Weights of a small GPT-style language model, trained from scratch on English Wikipedia.
Size: 11 layers, width 256, 8 heads of 32, MLP 1024 squared ReLU, vocabulary 8192, 12.8M parameters.
Architecture: RMSNorm before each block, rotary positions, no biases in attention or MLP, untied embeddings, normalized queries and keys, capped logits.
Training: a variant of Adam for these matrices, 544M tokens, 4149 steps.
MLP neurons of a small language model. Each row is named by its layer, matrix (down: output weights) and neuron, and shows model dimensions 32-159. Each number is 128 + 32 x the weight over its row's rms, rounded and kept within 0 to 255. Numbers have three digits each.
After each neuron's rows, "raises" lists the tokens whose logits its output raises most directly, leaving later layers aside.

L3.down481:167131156165127152093149148189178191124068161138143159133113158167089077149086163140166141161139151170126111105156180142119113152117110152138145062095135128116114175106055186109162101163138159138127073137164142136178124144156141146090130173073101121125112082153076115157161094142110142203109136068129084123151133133158155110074134169134134189159091182114122150075142117112191115105127
raises: "ray", " album", "band", "y", " release"

L7.down618:087089098148143106109130119144109120093145127099122125136126155116145165106058191099122166147106098202100151151123109107172173116059169119156104141154143091158158091096123110164172153115171153123110136103128107085117146163132068099132200081146132154141082093151149024113071113133100153118123081105121140102113133139112112186175184150083129096129157112140130160085128068124163137192146
raises: "us", "uses", "uss", "loan", "uto"

L8.down320:121133114184123172101056151155141106153155114129127109171130137181118062163123084150165065189093130162117126109153160154074107163139092098128085156183143156120136086116129105160118125091087042061150150139166099136100138089166167109095099092129168094091132155119173177133099128117133087123182153160096072184104173132042126087160082116144119102101149115123169101175152166085062168076116
raises: " Year", " year", " time", " Week", " era"

L5.down363:119137162137112168171162132131100184096114122133117158161158129135164122172134147137135093132113158161098092138079148147123114110097132134142162160123176132106146106162122180095138084140132127108183124131110132050091129149156140177083157154126147141106073097136075176047133126070157178082156147125070102067174108160103119155127075106061145102097067166098135123162129151135125091185087
raises: "atory", "ne", "ously", "ated", "ator"

L8.down769:121124134151107166069086130129156131101105145136110123153144132098160170123149098146136111119149174161146119161124159151138162189101120166099104146143139180182117106113125137151115141090120112088069142157124114067110122089124123131000130138140097099099132136124124118153168126125164116171130052100125059134100108182144089121114146095172123166075163137114079088120143085136097126109165
raises: " Corps", " Association", " Commission", " Service", " Department"

L7.down762:088091079125114186137132147099187090179173108188099086112139105121138145192135082119162102112146181204100118100172103132202102156142155156058169177128115100141137165143154137113102067101128122153140151122136123115137091148065118080109104104120109144132111185126129178118104127063098096111126129159136097126139114123061137141147125123106136105099133145142141106080148115076084151191140
raises: " time", "ces", "ade", "ecessor", "lt"

L3.down121:070120138185166086141209112161154135126135148147173145159139141143117137138076105140120088103107138156126137051137084211126135180132102108113123114145124075125123150114204171136132098099090127134123096098120090081075203137117080131143131169126134134135166128041106141084114176062098140153107128146119129111110152187125161118138098172154107164105112088057109167119139143195126109078110
raises: "ger", "d", "ds", "din", "der"

L7.down349:067085088135159148136131129100150183221107145177119133116115168146102138132161142119127126129113168186139143149097147125163188144138090089132118183147124114096171126121136132139167167149099156121134164157175172134169108109106098149168098115154095110071126133166071155071153133144148140104122033123135133119110179164163133165084035118126097138112116132179054147121059146125167134146121
raises: "ll", "ira", "ral", "lla", "lu"

L7.down486:105139101136152122219126168085105173103180116108070129140167142122103094145123206158071152132149145121083116146115119114117144144072117158140191172175164153135094096095122183119073116082170147139116151143151134172147074099089112076199118088092131101181019083098111116167096144162113050109136183191164127110088087087135153187138154099130134093136116121109172112131136119103095117151108
raises: "ther", "irl", "sson", "side", "med"

L8.down602:156202138116100051156137097136110158116135097096161163196127184115119110083127107093162087124141087116166111106157145110144151154102120151140122133151123147154085151101118152188188137202203119146148124123065074030122096103109172200071044122178120104092105179108136142116121142140095147145106141097184072153066191132088111149090139145119099108126127165139129082142089156174125104138141
raises: "ally", "an", " into", "als", "ani"

L8.down552:133096164091139146122185197085157098159112128100165155138111116136136123135123089112163178116143153102103177148091149143072153167122080141138205123090124091161151141135134123106093070187158162103104173073091160162147103139143088193140088136095181150125131125165103149083122117096140114156182167152119167152155136179106133087158058110155097095138142095115161136193053100078125140150116
raises: ";", " ;", "ful", "uv", "way"

L8.down540:119125113125065140168061151160167090139155141166163180062106094088134133151149081072105112130106135169104094147211135122103115082142109100120204151130111115135143130120136136133171110085122127157167136173095128139110139174129159142000179140154129102083138143147109126096158116094084108133092167105098068099146116084137205106181085119136123149148131136085052099082135141120125132165155
raises: " time", "ary", " Position", " point", " period"

L8.down441:161113104069123106154128171089091168097083168161135066099136172117058121147055136157160117092108093124163087135140092118150090193120092135194148128112104130093117131138111184147129128126126098126168151118092111092178142167175078154003135126121108100156101166125124150146122108135104141097090155130071083131158094156173226138195119131129085131131171166063064186174138075170133078106153
raises: " aid", " help", " support", "mission", " option"

L8.down549:103108148129110105150120169139136164121136128158065124125139083181107157097113119171119108111147117147111129072124110131099089105115180087105086163114125109140094134096115038175144177123168134127121104125113157197164133182174116113014118105145138176117167053087126135123106103121116160131161163101128150084134148108139143105183136124154158104184149112093105097100111103161124135187120
raises: " 31", " 5", " 6", " 4", " 27"

L3.down670:132117110141156126110131116128114201148150147123143097100110159129120165158114112152150162164121120150134160127109197075109118158140159122081129167146138095173142095121099092147092176148130146100140109117123067171183090137125166148124089174068148178153142079091104145152162137186127094122085068105109145142127117163169182175104130158112131051184172135181170109115107103142103111107190
raises: "oph", "ened", "op", "ination", "ene"

L5.down196:160176126118156138131127102075136158118193118066108144174163109092108121134130094091122131129109115165134086115132125068070125113063198157128126095159121088157144108120116110100108179124077157195193129128103117139181150131140096091132043114122111087102106167098118128114083118117162118106145131141138153117126117206179093051137118104117129068132127137135140082146089100137093119216045
raises: "ees", "isc", "ister", "ide", "ech"

L3.down295:150085203150105145112141125112153118082187135135168130124161113122114113115120145138103119111154068107172121076096088138128122105055143099121140155114083149121121111088116066166124147094115124145129192101141125141125102152100171118176170128179182179093142119132107157146099125122117071136123157146163131143136134104111112133095177151173130109122149113107090081139092149159071139127094
raises: "ight", "irt", "ief", "iling", "ose"

L8.down991:143156128134138124087060125071103126156133145159155125200137115106124205097070105094133133110149138156126163133126101175148157139152138103149121067109133157123144126145189137141129083102096159124147132142113167124069056164107174053163117191147135135081176133120145145165136102108081119159123107156119120116137064136124148124114145121132209157130068091121093095171125176138155141100153
raises: "amma", "standing", "live", "ott", "term"

L7.down360:125070129100167140115134145099125127175088179144156114193130155112154146116099156125120123140163195173143204143104108130157143168159107096138147147160176097139143107093196136158184098143128114115148149143159146127088102098164118092108093119137145115154136142155089137103177167164124139152131153121125104114139131078127122154123163158150138169113103145139137164055125115085122155067120
raises: "wa", "mo", "ga", "ru", "mi"

L8.down1013:162117198121140121136156124122185140179165058168094122100107125162117117100106066160080170133130097114124191107125147136097117172095072143051172162152115138101090114115128065186166158114172055144091108153094112108154055131179116167130128123120131130161154100153143112152118122130126143120137170192153124160089206064152160113097163104175165135173139133144076137102145070063124169154099
raises: " than", " least", " one", " two", "body"

L7.down812:130132169085126094117176095057185158141120140104183158167159129139068109084133165088133158172120108110129119120070098087162101123126127114128103118129177123159118126115164121147139119131107164095109121109103162130174161117131117109220140119124167119129083158175128144115174118127145136190185147112150090142102172107091151141129086188164142106133119053172055133089088117076180183133090
raises: "enti", "ent", "ey", "eg", "ence"

L8.down12:073110147164145170184116161132137117143114118137177153183147104128077156110095114173163143147112150166117119106121178157163149090147138138134111158183183111115167125113122158134143126145139118137156125107101101095112129178073117133073090108098075142123126113109153135147117130119116041187104094155104098108166168139165126152127175085092115087113155102127190085102216077139159104106148
raises: "ner", "ured", "or", "ning", "ors"

L8.down57:153165123133150135124131127167123110110083202128118165211198123122117069103143077143141150080186129162197147077108125150128144157113121077150132101123110151148150091112065193140112178155104087149133145136150152152072141164146113088136118112164126127177139151106056140088100157160119127138166143119108133112134132132151152075146077092098114089127167098142110151087099115138175105079150
raises: "ena", "enn", "ened", "ed", "en"

L7.down769:151177101130139179121103107141128159109125166140148142198076124167177163136070083094090147174120151160144131161105106170089093124114111102140093129145160119183158138143070167124095123136104149072102110144157139151054114155116124088108106199138124120151112173137181111098097159162114158148167129096032047144090131103210158152170105110174104150166125155153106144106079131100132121085163
raises: "war", "ward", "ming", " By", "mes"

L8.down371:180102165130171176127151082093153088140149107151120151100194169180160133140139146110112122159153152129145129137093081123111186098178150130080070177112120106125117101148127170128116120135165157176154083149121130173147123168090134168111107136132115126133167170087175157127120144129137112136167140146147161142102068153072094109111106183097124094108161070041152082185122048128167108042183
raises: "t", "ten", "d", "g", "vest"

L8.down17:098157101151116126085144147159193160121067147162072121170145152101134104143163069083144160134175077108173089150137135150132096144050142122123139137103108147159117116119119104128168090093132149127101167080095171119131098111151109062127117193156123142144076161090106096106167136158103084135100159161150127163111176073116125102071101155132156133168138169100093152176140083054101107121097
raises: "″", "ram", "raph", ".", "ren"

L5.down269:160143135156145168144157109155065094106145089129136192128134126144104089140080139150148101126101181124128191104098057105117124111113116144122118132067118111139179131091149159134110163136091136186118134138132117140136163187150085107152139108102114137126140085226108109125157134096079172129159137128162170107129160129122091110085156151123164150089110079115136131122123153206166051075157
raises: "ver", "ure", "h", "hus", "ha"

L8.down58:094069105113118093102166212103139131155072166130110149069100116119085093132170155110086083132074162047098190140117085188146147099107130156140153135121097099099166065179079145163122150142158106146166126211121137104119117110108128103082104124146109110205149110137123160160155129112094145144107127117074121089091165102147061120099143121169069096126113136175121120173151126139123123114180
raises: "cell", "fic", " years", "rica", "uel"

L5.down690:140147108160176088160100121107138155138134088115147137119157138128137097110115174012125117102130131080159166079090077069079108155091144107137091150157129117127137156138173076148121126069126143197118179064134141131126104173140143084172115130114134141052104085084130125183151063119079076163189085107125127147126096107182202108092065141151116167095152106036090137086132127125110105064156
raises: "end", "ene", "ages", "ild", "enn"

L3.down485:097099154122134131140130142125099118128124128118124122157134144129197104159134206114142171117146144100148130101124104132132134199099152160146082174176177121040157103125112093148097159105110127138145132125104120114139123060168102162073153142107112087047092111087133094151161078141092165085179115123154170146160131117119154118125167162209127129102120153145134140173090123141099098118158
raises: "ma", "mat", "mas", "sy", "math"

L5.down1023:177075190128186145144192120169121119094163155101125137095094123135094122137093109169173118216202105140108103146138137154175149128134168130128159209098088169108181129188157155096103066118177112142104184128137107098146095147118124121135164139048124153152100164140127161109112126102186077102128104123150136143105129147064132145166160137153124095133116179165130191136157163129132085152149
raises: "onia", "ing", "ings", "ones", "oph"

L7.down596:118145157132176096133187149172129131137159138191145123212111142080106075129090118164152144127193061143121205107098135165137153096115088162169108154113108148142146158055047203164090117166191124221154149107130128130108054085162062154128126148178143101158127153089089152113111076103105135111063168135144122148196115059146080184131121134169152083124107119123108126089153148149173099186142
raises: "ver", "in", "van", "ing", "an"

L3.down247:091115138119137193160226168129094135143156114126124071153090114147155131136118193130139121108119164134128093053082157168133144095092112112126120087125105185136096066131103173105145139155141078067113140180133158159170140126179046162157129171145150138124134121169148105143162123126169124115142181144107077097140113153117113122130157137134079121117099141119160123222172139129090146189136
raises: "ée", "hip", "unc", "aint", "ien"

L3.down440:112162067114131109148163136175107082094111130105110104130118142102122135131119105095124085165107177112137111144121047150116152144108177221124130111084150049187160135141117213121139109076166114113114147172174075122150198161129139121156137128127084193090144139121128156220154119124129092155125132109173097118114127147080141047207148113153089117116069122108128152126101092139096131150130
raises: "ecessor", "den", " nor", " basis", " album"

L7.down115:116101118170175130171135137092167155071055115158106168149148125097075149119160205160073086080118176137149142103078131216156152136101109136136121147162149134072196151148159152165116087135144168162148186084160153155139169122170033114146087155108138111145098111136142147115108158092126122117124068214125107115140170138126128112110109129128063088150118102134151174176174103085151197162125
raises: "sis", "i", "ii", "ite", "alis"

L5.down682:128133110146137116158120125049123169113096215104140161149078088075165048162085186186098085115141184172065137119112134179150089137118148133134123150179152143112150118125142117109127148135086134105208106097152153165180133143112123103161105111093104109103127142090117143097128106163091094118140122124168151092149152120159190133162080070154148174106079115154195102110144100085042166094118
raises: "ts", "ta", "t", "ture", "ti"

L8.down330:158115081166082069100090141093115156125109127153143062183161126162144166181159094142161161094106135190203120129168125144155131157118165107173103090121116150188099143145139096165178126067110099136131153114094094090151164146115149145196124120109091160067059135145134152159114126087162162081105130167152122115159109065147157128114096113133130144145125058109127162127160139213128106102140
raises: "based", "ers", "er", "ade", "oor"

L7.down270:162072101192115159119147187094110113161166092095203118113096129153089120169116135124151126104073094116157086092147129163140131163091107132155129127130143074142085088195128075141143178115167098126156142123159202088126148139145150098156071157131098145150162068132171150138128114176144126124114141124147116108098157157178207149176140116148084133087157139095181125155095145134150189070111
raises: "mer", "pec", "ics", "pen", "back"

L3.down484:119109147148164070170111126143057109166112072122137156151117188084149128146149153149148114105115079120077133114116175138158081079167106086118118151149135128139083086095120179117093102102163170198160088086137063158086116164113131102134118127119157151050137163110086154161088123108112131126108149108144086081119117178146119133153147126145139137094152073117157081195102147159163195169145
raises: "n", "ary", "ished", "ina", "ced"

L8.down273:152114098160110128117126123134171119193146161140111160126153121151167090171112127155148167103064104154152089143136145140092088094130126069105148103131091106156099040174094087140194091119065148091107106189124165129069103147142077129075121102165117095107142123110150080087152187133108112136141108129065142104099159167095102134122092093076111146125137159070071139166153125108128102096147
raises: " of", "rage", "ff", "hip", "bert"

L8.down528:154130066156131092129099111102206146181109111114147105142162164131074108132186097110169111158183136100150109146086125130106146131117097149134110107185140090133120075101119192117167153134118144126122108149134157080081143121162148109173094140151152122148102115179131151139104135149128197137131060222095100129081142110136118098176182156094106064120104096142117116180202126114137148144100
raises: "ective", "ere", "icient", "ow", "ix"

L8.down488:140148097111127136173122122094141111110138182106157125116109118157168150139152148105114139106121132167091114107131188125097107109096173135091123193122118113044134107120063167046129109126149165161152146096142119104111217155155117116106128126174190115078106120095168139110132099149174181135077077129117091122137163054162080118154137058071170177119181165096071075135153122149077190178084
raises: " be", " been", " include", " become", "present"